MLP neurons of a small language model. Each row is named by its layer, matrix (down: output weights) and neuron, and shows model dimensions 0-159. Each number is 128 + 32 x the weight over its row's rms, rounded and kept within 0 to 255. Numbers have three digits each. A neuron's up and down rows have the sign that makes its largest values positive.
After each neuron's rows, "fires before" lists the tokens most often just after its 100 highest values on Wikipedia text that the model never trained on.

L4.down86:134122145099133150161054127140130094133123173119080139123173185091166098130114063104112142103084129125114155117139147117108108147113158142059147126097162129120128091124107149125101121135148131184141119141211108120157164153086159139111107139153120119165164131047174150120090147122042136092139144081135108111148184137180179086125158142082154147116128111131132175161118112221136135051198155106132099037137121078134114149145196200137087124123108162117153127130158138171132120164095088
fires before: "ern ", "al ", "er ", "ry ", "er"

L8.down89:090143163159093121105159107116126137097146159094188147132170184132153109179113093141087141119096167154093131229127136091178123111127122093113176095137204160130140052160102137155153139158115086148108112173126142177129160127106125188097105169112089128179141127142078074149135150134144087070133169143176158155118152155166111108068121203110182095103114097092141106067117130099112145118106128132100142156133126129108121136141126190126147158206069154108147182154098145125142132104059180
fires before: "\n", "\n\n", "=="

L7.down299:127085180149151125138053177107141108120110138141115178097102161128087155138147125121098090160115148140172156158122116092173117129154107134164162160103165146098125142146132133054147124151096167189094116117132105114075233106159132125173122070106105108037139142137138082106081075131113099116141129106130123151100124123164192132100125174193080136128159122188123157068131120110155079170177132107167124192130120110117172142099154167164130107171107067146123157123162126136075120096156201
fires before: "a ", "an ", "a", "an", "h ", "stric"

L8.down611:133115157164135146104138138158148165139116154061131159124172126103117165146163109100159097132112103192073091017100094175095176152128149172153128182126132117146129125132089141119142043104101169150097151144153179108125161132141160130150080139150090122104149112165177162140159100118101086067178140177130065074080126152114173146153103153131173127137121085092174129192161140140160115125105169130142136131084145138196139186071180081187103135127159134128114119114110140187102163143111126
fires before: "en", "any ", "an", "om ", "e"

L8.down591:081078124148168103113176101125143175106123093165099128155133144087110149152143100105132107077105098144094135168110119084074074135114097118136168140132167146112071141157168131120135181135080160038127139165101176112169073101154083105177102144100063095062110152131155157074129144104176090110140149164119090175115185116121130121180145085129107111084110150104155095131078167073171120119120123123111105176094178106084097131121105180078092093108101095137143180115131052112122152132079149
fires before: "'", ", ", "to ", "5", "7 "

L7.down192:182128142143094120096122112165132119150137103129157120143163156140148118058233117115096091132152133085117111065129167111121133176142147183119185145091140142143102137115148166143160132171125137081169146111083092113142108119092159115124140165152156034085146209079137160116161131194151146148112118173119156198097183169171113101140124146128120118180203128084153080166148125090135148104147188090145138068120166086126119106141164112093122148144143113128136137073122137102066066121097147
fires before: ", ", ". ", "==", "-", "r"

L8.down194:185123142145097121114098118128106092139176123175108145164132111050148135137144162083164151165162099062137138131109109198171112177172102153128107169086122157170097041127130131181109150115072095204065156120168134071129111093104076115164097148170125109114156116151147128094139130085095134149136105121128088119141086135150117095133155160152126157078111140163154085154098104106139147081087107062086151175110123093145167123090153163126148109129186124095168131072096208133070158148115123
fires before: "in", "si", "st", "on ", "e ", "ished "

L7.down598:092104106148132133124201172085148150149113150167156155143114193134173141093098115088211097125091186138074114103082163087126112141143124202090161169146107102148136150111153136143084145115163128117167141123119167102145081133122133102147073133071107129133119148106143143176055107167151159106113147149213159106146099156168098110157149149163082124094098138128107084115134136133180101101106211143110116187181071127138172165153173167091125148123139149115134158144173167071180171123148111
fires before: "ey ", "ese ", "ere ", "e", "ed "

L8.down338:203144187064105090103164107153121165125148151154148122109164117093106138121160134181109113134153151101212167093068130115116142140140150115099126152103102103169088097129139181134160175133151168183096151184080132085159155123080107121094087125149062118132153138114183106115148077123097146145092115120181136129106054110149118111088141080179105118089120124105178088103111099175081117122093109126140090107131140121065038074128133108113129147139158102053096114102127122097117190104161103
fires before: "of", "om", "i", "in", "ir", "ed "

L4.down266:163177149151142123172101144194136085127105163130155098127129127165111090106147178178086140151104155135111100115145127163110132092170132112123161167111151138131209090152108128144128099144100171106103138127055137153122082174150160141083156168159141113070148150075213140132138122156143182078194093107144147100096069105126087116093161088097174117134154102068114170118096081091113140122149177138095131146178059125088096107159153153116127067129087106192117105107050108146139166141123109
fires before: "er ", " ", "er", "3"

L4.down14:066119116189184163133128145120155121101132139100196115106151096107141138125164206196097118083086161137108110130140113121117132092147125160070147105115194118159107121142155114188100156127107126105215126168108123159106128161163182174127163097084068102111123099171143138141128135089141122182119153099111077143117134098108121140136104096102045173110097121110119116146115105125137082139126163150142139154096132087073172077157176133194116123125086112092050111134137100113120189110067194
fires before: "l ", "ing ", "er ", "ain", "k"

L7.down263:180081085168156141070101155142078111187117097151155093087165116151080134138173067138124139117141184133200132113144152148126169148093133120170108095111107166127098110139103179116099148129103043137101076149123151125112122124119142113147148116133096126087108187123190093145110112107159127137128100085089098137146117146163166142136076137140109106173139163189137106187093087142178162121049126188088154128136173100092161092115134150188100147106184139113173152101116113068163186161097169
fires before: "er", "er ", "re", "o", "ep", "o "

L5.down106:161143137150142089111137114122158156142098112112143127128155164120133090112194127111111088124076137139077161138095148105158111132152173089095089178085106170146115170165104181165123049160144090114136130113153140127063122129170072147080152084108144080160161117098208088140142115120130156097118138158177098137200114116120144120171124106155134166144128146108079116095145019152167115161094142100144138177111113193081050129131141101131141079115142107104173171078161190124102149147129177
fires before: "l ", "es ", "st", "es", "r", "i"

L4.down35:120098147090101130110162084125197128137128149145167099128143108096134134140091113170157127199153106104187080182083091105142087094119149185143176131144139101139156169157124166111152127143128177195063095145087189092071134145117078194163091102179097117068146072167121180189136144126127091152137120146108156158160146090099183118121198118156086108160102120157112132184078129142131126114140125128124106122093113105096187142138132077215134166135089132124166125141111111111137121139110186
fires before: "e ", "er", "er ", "il "

L7.down587:104141134104128085146135139048143134170069088136170159128157168150140199144134142122160071086137152119096062165158143145072158090138146192138146053126076123109108125179173133112148125117205082170167085166113159115175084111121133145141195077101106118149120095136035152076125107147094103155146146128106134071091091138106083127127145157133107145100157134113176129153142109160137178144158090101160153114135108145139078193137071112143100127102158168148145130133095138112159134095126188
fires before: " ", "ag", ": ", "\n", "on", "% "

L5.down451:175109167093127100119066118221107119172093155117096181143112099139135100160131152155126112086171145165177168137124139111154197051160146158073148186133173107119156154148116086083131146158144173106138070148141126092099108094118143112126109106075164169135127104146070092107148087087099150100119073102155161106087174107100108123093035138120152089144118092164138158130143168211114107160130118124116134158113114142119183106070124126112092097152118133113077179186142123115125117090160106
fires before: "national ", "e", "c", "tis", "n", "est"

L8.down190:085107165056175137148079121069112153095189107137075124121158084139175129143170135124178087117113121176197122113117094146145083085169140143128128100102175174159178138123118158152129100095066150136136092129124095123184168081144138094155143119142064113123085139094079158175154126115100137103192137076127119160096085076137133180117127135101086195128129108140068086103145180150114084135125092146134133059117107101059120119103143155174157128138103127142172133164140198120123113121118182
fires before: "\n\n", ".", "==", "S", "\n"

L4.down521:167115169144061096128111111157137158096119170135144111124113174073146173078094166126152118160092130116184163100137115109079162102131105091121122134204126072168050086180125107144172089099107158124092147158128108133099125152132137144154121065148039116100061075112143131159150154172108154155102125147192142106102141139089075091078146160054124133128127143122063170119138114136163146151143137134124158120177130098087129149144151208132103095087132116091164172101177136160131135094134074
fires before: "or", "or ", "t", "ed ", "le ", "in"

L8.down247:161135183161166145093107147140153170143117104101076169131126172147128177119142065173094145104135159083110199128146171077144147160160177179151118176160138160096133140082173132130108116175114131108174156181133111127132141140171119114156147101096108141126140094105139096094125110091102117085101068095172133138103124130089187180094109112113125162154074166080120146210151083114115132071140081128104134150173174138184145115092123082085165130107156128129108082139131184224157081114139158
fires before: "ag", "at", "y ", "s"

L4.down84:114139098105097154137144118112052131129100141146174128132152167143133150104134050155137123100161180104132112141155098163151130212096130174115131111140167190198135102145126140058138129089157101121095144117115154150125154144174090179137099085115120098104120138092116112183118126141165134165114039084135198116164136111107135170140187167185089099112105183111100165077134128173144099137093120098117140091202183121090139091152150145200086093128109104178107113162145146102168075128106148
fires before: "y ", "y", "\n", "et ", "s ", "u"

L2.down329:148131135131121100137168134161067150138072072145154116167118187108108113136096100143193113073164094106177161126146132108142116104126082129183142108125134138145100124114133091168079091237142106144087084138071136115207158146134194110107119168147123129092078071170059113148105162087123103161107148107120133094121105168119115157120114143140129057168092145127093190098152138076132145155161086105108155176141081153174103109129137105128185109062149162135141138123151129141122153063140080
fires before: "201", "202", "198", "199", "200", "194"

L8.down14:134138129094133102134124115138165185125120177201098160063130132083132152129170132099182085157068114072173114143120094119164111132159152129108218129094153110093091084107100134130132118128127090112088094088109119100159114148115147076138076141095080166139181114122138147073143112101168144133127146102161033100136160133161076156170108144113122146044122173189061096157173165116173113144145099071135143160144128093147174118143088130110066152155121063116141147152122120138174121160113151
fires before: "He ", "om", "The ", "S", "H"

L5.down481:147140140077142143129164113140111125218125112168178131103144167122182130169107099098143118117126136140090106116155133114139080160080154134123170119098105064179127109160132147115211136128163149145091102034138117125150103104110054130198114159089118075091119125112155050134132075185118155116130176084173101103098137157059138094163139139171149093171106147102119182195143114162142126107077146130165159150057196116123109117165147171157135137147140149118122144164121119138163156121088110
fires before: ": ", "er", "y", "tic", "al ", "er "

L7.down431:084180138139084102090129161130138114127081132117163146243173096193136061159189159178099090128145211146133127127089139132155098096145084155161147130138147142119089094094111139108095172167138172111177046101133134126170099114095165090143124160095129121116182127122199080106125126093137105098122168095146125104102090129124132092126120166083130174126098155150125083130106117105106168049194121165128084166123166139149089132106167174115110134123147114126130096117088163109085156121099100
fires before: "tis", "g ", "202", "a", "g", "al "

L7.down216:133145140116147155101141160092151114178130126071134140127039109137147150129139145105110144137083215159174113092078173172104135098124219137122086146169141126102112158110206112150138091125155171093072164167161135149091162142142163165128143127084148113119118120096136135140126133169095131122156140150181122151152160090088107083098151127140139121165158095102166134114107112141110134196102081109150150152101095136072167093179168187213152160087137096097144114148152126091139085156194195
fires before: "e ", "ted ", "t ", "t", "ting ", "ter"

L5.down616:134150103113153171083132121167116127090124158113132128151135142094101137120141116133111083184139107109220133135118072094083155061123075150117124113067100055115086145107100158133134100123132097143126146135162157132115098095088097158110194148128132166123166114172150131105104154127098121094071109059138169136130070103170058062130145096130126158091096138153166122101137118133097143125170187113255115098100134106134116139080117144148206125084104135110081104188070130130122147147129119
fires before: "ed ", "iv", "h ", "bu", "p", "ould "

L4.down58:084109112166196090114080200116117142192130165126105144179128125083146142109118141108137096146083111110227172120179178097153096126123108154128146100108131104158086142153115115154141045141162115138169150152110133129186129120132125158087131110100129157110092148180105122154133131107126112173107139139167157078089150122122140173122114112131124175090087115197112146092096184152123111144175127135182097046165126076074104161096100153111081134110153149164086154157123109181101197176080144
fires before: "- "

L7.down578:133124138110148133167074183128102148168167171159082148137192131148144119134180099124172126177151148102169113113185106139166111164144115133146189120098159167149141142146162128139151132137168123085157149116130099098214098116085141160115147180144114159139102098102140117145168152093120129153093176158098184157065131157150123075069138122155082084103154163130067136159161101177232157132139151079191141096093142186094123053128161197126101179153146129125127114126138100127118156130100110
fires before: "| ", "===", "- ", "The ", "i", "=="

L7.down499:176147100117087147170042084072145153186125159066176148099096136128200142111104123156148103133105198072106138125095115139125131130157110151126110091179109096186151122103211165081162130168153129150071166112155074099129133127117129156098125161117098100148137159043112089124140144129157191119109094137171120149095130156142071085132069131136138157121120093136149112155125125181169152112095153107119111124160090138161114154134168160166116153104123147182186153076141126090116172060158135
fires before: ", ", "e ", "ate ", "ely ", "or"

L8.down393:179120166182180152165138177105126070126183133135109117137122143107087085163128114136195093082195118137070124124135131122125141091156148118132116097106133146092113116118117076082074085181075112125151132136125132164157077136077188178086131092145156122124098162206155134078132129156129138138112130082124143183157155132069070144109125118084152192133100138133130101133143182088128169043092131081175129163066132075095144187160162150144086125142124096136148113102129112116116069163134139
fires before: "in", "ers ", "form", "for", "i", "ers"

L4.down616:145116147164157156149140113084167139099136129117153157136115150140155147138176128186122142173148138115170130067105119118139111090172106128145167153148100131122174123139082075161132163111118096168073157072150100107113197128123059131124104152125064132203124160125125077106093114122163064130212091131115131113114088133161143131137123116134139133076212123097086125095221086148145170100179116133127121073142113115084154139107083074110071125136092158184165094120087178146074091095131143
fires before: "e ", "ate ", ".", "er ", "al "

L5.down388:159172140112179121134113179134171155127096179124097152133084111141141149158125132167093131127111158139049143090158189127132158173131130125107161097108096138149132090128107121163146119143121154142117068169141139173145114188125086097122121132141106139129181153154155150199063094198106095084106140123155100112130053104100118113089118143139087165129148194119136137115130106177166111057129113142089129055123109174104075153184140115139107114129130200078093132106184140092114167129100024
fires before: "er ", "k ", "ig", "ge ", "ard", "k"

L4.down166:158170145116148099134159133176113142132213145088135147098123148056149140212145106084114168129112156136119104099137075102068056097122093119152167055118132150165141175160110118167151092152084070088144128107138110099139120098148124093118109158128145121117101155200142120121125141138130152163104107149132124156131157173166176172188172103170143068119121125141123120137109104162043137093147140059179138160192104090141169129134120113133120104145113141106119168084093164214072139111156124
fires before: "in", "e ", "y", "ip", " ", "a"

L8.down451:151160097157131086137183149063118124109085097123169170225188117116119132120141086109104139152111144127135136124163090171110124167142122145147158116183157149115113120129128134161111107183144130179152121146118141166206121090129122121154158141205151111118188121088135143155127107100130115070097107109108189149206128069128171101162139086191099145141142149196117185117134104132107109089135111165085157178131090156133108186146127127122122129117165065095157104161130142056138078201102100
fires before: "k ", ": ", "k", "P", "str"

L4.down442:198209124140134130176046127155180111097155100114087098094090128165104121139147112159104137104080090095033179123148096124116146160118109121096147129156161100124080125141087191140125125109144143126154134126163083054109118155119118125084146091166116137137077110137137135128185118110105131165054175127149130092098139104131148191151131153199098142180153073118127161111199153135125139106126100126117133137052116140079137125142172148185128131120107109130170129191078093107141130153120059
fires before: "\n\n", "00", "\" ", "4", "5"

L2.down15:140135066136198142108128184126091122209070113125156083092127100156123177141115116127143149077109141125255154137132137140128146108091159118119090090128119137118104142142136131131137102116130128151115089065136146100148120171096139154119105174128114079026115095118123131156177102130136110129109119160161085138118120150108126142124135146149145129154105098109090153105124129146135149134174124127136099198115157176063131140082154212133120177110132151174130120167127153124127159093109110
fires before: "201", "202", "/ ", "– "

L7.down360:128103108161142071094073162147079196142155065073111131183135137168151112169111118139129167146115143130120079092141123105114103166122156188114115189069149148175125108148141095143115149109057133128151132146100141160172076153120128128113063169110101074127145123118164058122142137105126142135074144139125174079156107106126159090066174156117107112124077073061134103129144109130146150194133173157114099133095100192194142116065100088147084156168102118125111141134120180118150140099180162
fires before: "ag", "y ", "el", "sp", "u"

L5.down476:098135112158089088118098195133207129129121120153123139125138125115101088151133155132201138098181149117082134171121168167160150197159119160135130145163162119171079151135128146133140074168123065120082121169145146141166113097138128072181167158151139113203112163110165097118128112109188177177087148168119122173143101080158148167129124134146099117122200107137065077126133106125127107126165080133077104070087134130178132060166133165145098129176122123100107155135181119077142096183150132
fires before: "ey ", "ese ", "ere ", "en ", "ile ", "age "

L7.down257:163128152085108061229156132095154113152156159160127146168096146167142135104135112108115128163126144160164104147140071145128174214130124132101158154129154150160165157146147225142112083112088181178148153158071133143092162103116070147155100117147155143082111143146119084147067192153138168110151135144117020149122089111137145106068118121151115140096123138107140135162116122105105094141104112080123148095119132138171151103134102094084102152134164190147167134146079171192148101116142161
fires before: "an", "le", "any ", "ic", "e", "th"

L4.down603:154087162109132181113166126135075148188134068127127148146156181132193213177106152126157125087076174167146165159074113176091101097117179027206119151140105175115120141133092103143083139151143149112132148137142121099084099105139151068199140139166127135091154128163119135092165159142101184148111109098153088104138088138093093129140123100151095140157181138158152141089126131185082174169172097116133106135116096126174152126107122184187091122105122166130160128118109126142134092150130156
fires before: "on", "is", "en", "-", "an", "on "

L4.down267:198154171127159160127166210131107100143133141074152137169099119143185093167133145162154120046132125110044121124060130167178183152131177177097121162189128090085135131156128101117108114090148150131089136093113138127169128121154161121095181154088121183082093145106079154142124135126104149137119167140101180147134131199095099147102133133160164119176099142068102102113205131162108122090124152095129085157125100169153130105119136110168139112184111105111045141125154105123152092167130159
fires before: "v", "et", "urr", "us", "ve ", "em"

L4.down314:134107141146153093136143104145153064135094124169112078134146148177145137073073130111142134126156168060205096165113193082091080111159106100032123133081169189111127153119194087124121116122120113124120096140134101080156124096142083126119151099087176103096130192099113135124148116122150157109124135079112133099078188138139192060148117108122150119084116158166097118102106153115154166144160128170157095083156122153135142104175123114178147143213134130125134143174144118166158072174128172
fires before: ", ", "ated ", "y", "y ", "es ", ". "

L2.down156:166183163105115129178061098135145069219126162143088087130107130100115098125111128111133118182123150139121122092120172138154158118154146117048194138114150085134116115140171192099111142173133145090141094181126121152144062100128058124101161137074202143106114111127131121140113127117187090115102087069181131113142106136152129157117086159156060106100076165142152170142142128130110094172140104102200105169105067082133134133142134167133137152148086151100111085133141156088200103123131151
fires before: "national ", "at", "ay", "n", "c", "est"

L7.down168:146146081144104101105123176156159124136131147139154150076135111200136099147123113158107100142107096087144116135121213154094155098083131117180128136175149127134136100169088102120145121103067144201163094086107135148144226138127112086139135124059118137131146160168164109099182109186124160182138076110131098163187146156059133106162105129140130073138106147175109140117100152145181141186124143160078115076126119134145178121116112149151096147190153121089120154064099079178153157088155164
fires before: ". ", ", ", "\n", ".", ": "

L7.down414:134117158175077172155131096193167105083132174102163114133086123142088152126098122156074096063150121121118103067191115103089111113145153125116162130133097103103069109186131100136167122129067106072157153116173160098145140106133140143117155143121113126077086164194068132182106162103146135145120153158114122124142103120103147107107144133184167187099150154137197159120129148132147142100162103147085125166076090099120159068132066130112129089147138134144173169070063141175159121175081187
fires before: "an", "ed ", "an ", "\n", "ing ", "er "

L7.down235:045109110082100181140164138062085121156131146114139131122174123179163130134087153128144134105117113115128057095138197150171113097089136165153114125112105067158193107141151139126118153150100141155075115112093157113151169148134119142134091142113141123125040155104179180074134138221098123094093142129129092092128096107106136114148167150124106098138072132125177107095130164094137121113142148063081127110117142159148057147081199088177169154183132148131114183140111170126167137135174112
fires before: "| ", "–", ": "

L7.down198:099133112088124120115110095145081168184149159147183097118163099150161149182147089092137117150115130089172145090198211127140102182117177063158081066142147119189143161118083116157152110171104138189127127114135191140120175117192167127145170131122095137110121110078140125151174130098114128147136140093094193108082149118148061118082133134151100171131145151163168087123109145104111069134157195175107099148138101118133159155132161095109124123120114135145068156132073074126168141133163076
fires before: "| ", " ", "3", "4"

L5.down376:147135144090118143124140140079094087102151127164102146122129113121107119122123164149131150115196129167115195134133163155076104095143137080103142145090150070175106114076131143052091075135112143219132087119193167142109105141161100192106085112101202146093080141111144166125187111131143093146164055098112175136105142120098100155065119116108118158122118098121152114085102115129126095073126071146181104145086094169077140113117090121126165191119104166128108126133060072116158126123142081
fires before: "l ", "po", "x", "ear", "is", "bu"

L4.down214:127183091127179144133119141151178144118127129157144123202154129097067135113076054146112122155127082101153140129130151144165173135148116094105117114139164107129118141172126118067117156141133147164146143067123162144105147111151112159140134131163149159119177168153138159128100119095143109188127137109126175119076053125132134149106118156165131121101127155020102134171092123118107125016106140109074132205164114139225106142045123209130105140146145157150164113132096126137096143151126143
fires before: "of ", "k", "d", "P", "g", "te "

L5.down599:151183189142127156096089167111133156147125087186094120139104119190156133175093120153080106175139180111122170119059170112139171142072125178117111130072189100142156140100160151148054070120132124159126120096128168139113221117067080101115157078155162108178128049135171089136081101183159122158111087103142112097124118156173141097135116131147184160169147136119116122131145097110127129168139152172121132141120141133081153139107127115144159117161100098108105120121158162106037122172101136
fires before: "y ", "ist", "ia", "k", "a ", "a"

L5.down614:115106186163114117074191169126106147013136126161139097178194102151164125149128056108155186050132100118051135166140168126099118158119141157127161131131139108153105088144155185116087156132178161158135102131104101197138130156133093156186172133135172148194075134106158186059130134225124093148150101109137080167126136102095141143075104116118132127127129138121111129141110127170096144130107119149162166083142130136126088100102152125143150096147146154097157123117126158106126116147109088
fires before: "\n\n", "e", "tic", "t ", "ter", "tion"

L7.down213:098157114168108192104143119140129162110115101131115145115125085168158083125130088124131130157094106114114100138122123153075115140116139098091109141089111110094177074165150090119157157219177143136148104119121115111235155140193130084100181077165163109121066146193154123135124092106135075153116196131135142141123110104102158158099127137152120129091119145122191198151055092112071177119164186105115109151176161152157140147125121125094122181111181164085169121113131182102134164155108157
fires before: "| ", ": ", "\n", "y", "|", "2"

L4.down168:143061116095140078126160132076108096163111072117155124132106113160117075105169207155121158125132095132095157151164092093178148092153097071127140076180158110091123109153155061125096135144135130129151134117134128154108166136158111089144179134102124113092116190086076092161139116214134158124084035151104181167106113076111102127138095133143128186147116141083070156136116155113150121152166097097104126185130119108165123124093126097163133131209089071163135144146087156165128154112137179
fires before: "an ", "tion ", "ion ", "tion", "a", "e "

L7.down229:090050124124170088120132139121121078138139136146069135170126113165111123106187133075153120055134104176152155109158097097158175091147180100091133106180168172144167142146130155095103148158136138120131068114164124145122115139136134185090168112123087075101121206061143164099054107087112146103115122119136134144139187129143098112105119109136144149082092152101138105092132093077144173127089145163143152154186107163121178105158108099177133137114067116074132163153106078084101115155186192
fires before: "d", "y", ": ", "ern ", ". ", "ed "

L2.down493:160152107170149114122163154137120023209106112118058096092113063141108144115175159159163157146126104120190109123121118143115169127099160114101134112134133162066167103131173089137077099088109120133067072125141148126168094166095103139125099132140125153135135145115104139143132157138099087088110137157112124113119117161110191071170198169162131122063154150109100098155162093161156107141155105160087174149173118191115107125137087210152116166147171130137138162182139120126143164126189080
fires before: "201", "202", "199", "18", "192", "200"

L7.down394:172144133146110090069092105138100145194088093099104136166116102193163102078087073118078120152113107122074136045074130123090128170144114149139105173165128119098135162094135125133108098110164100085094110126067171156054103085082116118093188113157112108182153139142123176122100087148128177106128103149118133130100139150103072135219144161135123073129165073123153121145110167156142180115117119138143072082125143135129179116119078099107150156122099133182095115169133117139161057148139144
fires before: ", ", ". ", ".", ": ", ") "

L5.down162:086101174128117142088138142109091104087121148134125100157134154143180093116088178103130162109100112146151136145128107166085175101147166121145184082114183143135118151185123122087106161089144133083139054149123089134102133119149157150115131136123137089154122107093130118177090106169196128072132152133134120091087180113119125147150178144180169105086099093149078163097131105173171125088175113169143147187121108072098213071169176104153157113198150133128148129145101137186087040132115160
fires before: "p", "s ", "ary ", "d", "ated "

L4.down184:171108172143095078146134123134106118218165102138151102070108100138176101145125131082138098088136142136078134142066104113115103104098044150135113157152132132149082172135164128173124088116135147149138110083078168123149126084081131062139157083117118161072145102136140092060139114163126085102133173146114113118161210143108137106108152108202155185142160181130110097129133122140091129130119109132178194066134110126132134080186192117176130103132122058132126119177088078139135131127123093
fires before: "ic ", "em", "is", "or", "us"

L2.down66:122106080099130121150126134160083152168104064095077092097126099103182154164158066112148125108148113147203173120095128158155135154103100075101100147092161103174117045128132047121133102156178070141130107159121194099197101160134072135122149157150124132142110133150092106106124139137161148105105092123136144105086145114129164138159156176159121117150160124116128156184158109116129049126121167093094147140161107123173137108160127136116143231050131134166135142141130139138114205170152092
fires before: "/ ", "201", "199", "198", "202", "200"

L2.down428:163096161127128104154133128125128118158126156118112135106086132060107100119089128136144111101140170146203069130055141168195103148088101173141143037139117112133149172157156113206166170109132100157124134139130141192112122129156189134104167122104089160084122134132099112178120148107076129179123101131174190088142084117130156115071104113139125155132160166149062092075181131109123120111135121132112136076166123097104081130143139183144107067186114129120076122127173096157183178110105180
fires before: "on", "on ", "b", "\n\n"

L7.down542:163118171098107106081198098093148138140127148153087139162099057153130115119132199129133097115169141098106086129132113111106198114106114195186124106132149098120101142172125145110111127161156139126142031168121156175108131130092082143119106133114096146079101179139087145146129120122156176108128151094168161104115149170094142062188124099130136214221141094134146105075089128176135129095089060123113092136112093151098164125151135172150131118101110101084069152128130135160123167167087140
fires before: "ti", "it", "ion ", "d", "i", "l"

L5.down548:109096156113150171140169156065153118134127091131076128127128133135136128139073052127103147126156110098131087151126122141087132208127114163148157159097159196081129106114101141143093159057116110144127132059146096144169112126098144154123097092165121055165101150132101130110131160180143084133159098068120122099152119176184160149077110161133148071226103081144140144085095141173108077104141168164186082111141131084156097125136147121175124121136148152147090146167154185155139198135099144
fires before: ", ", ".", ": ", ". ", "s"

L5.down582:129121110081192137104147062116193136075063148149147145088115146128138113106157108137176135185103113163176111197134107083137121144101141141134116116119125150183160096101119160171086152150144106106106124183146127154126165124144135126090148142088196135116137131062145124087149164186209133098162113112149097105186090101137118201137150152130160186084121157129189070101128102113169142147142115122138127149109134053151119114133125176105100136150117065146137029111144136192176135105143136
fires before: "y ", "y", "es", "ist", "s ", "p"

L7.down582:127098091074155170171108098070146123100088149142153137120104076107169128043124139123118100027107145131129117158155155083113132067114129222118097148162174052113081088125125142113079109100158145139120150163087141086127100089124178132175125111095100077134146115130165137110180171126108127137149148108143112109160162107059106155134137165127174126116135120165145175158127122155139123149087096156072128132121099130154082099093110088117134129084182158098147121100074113108145109065191065
fires before: " ", "ation ", "l", "5", "3", "4"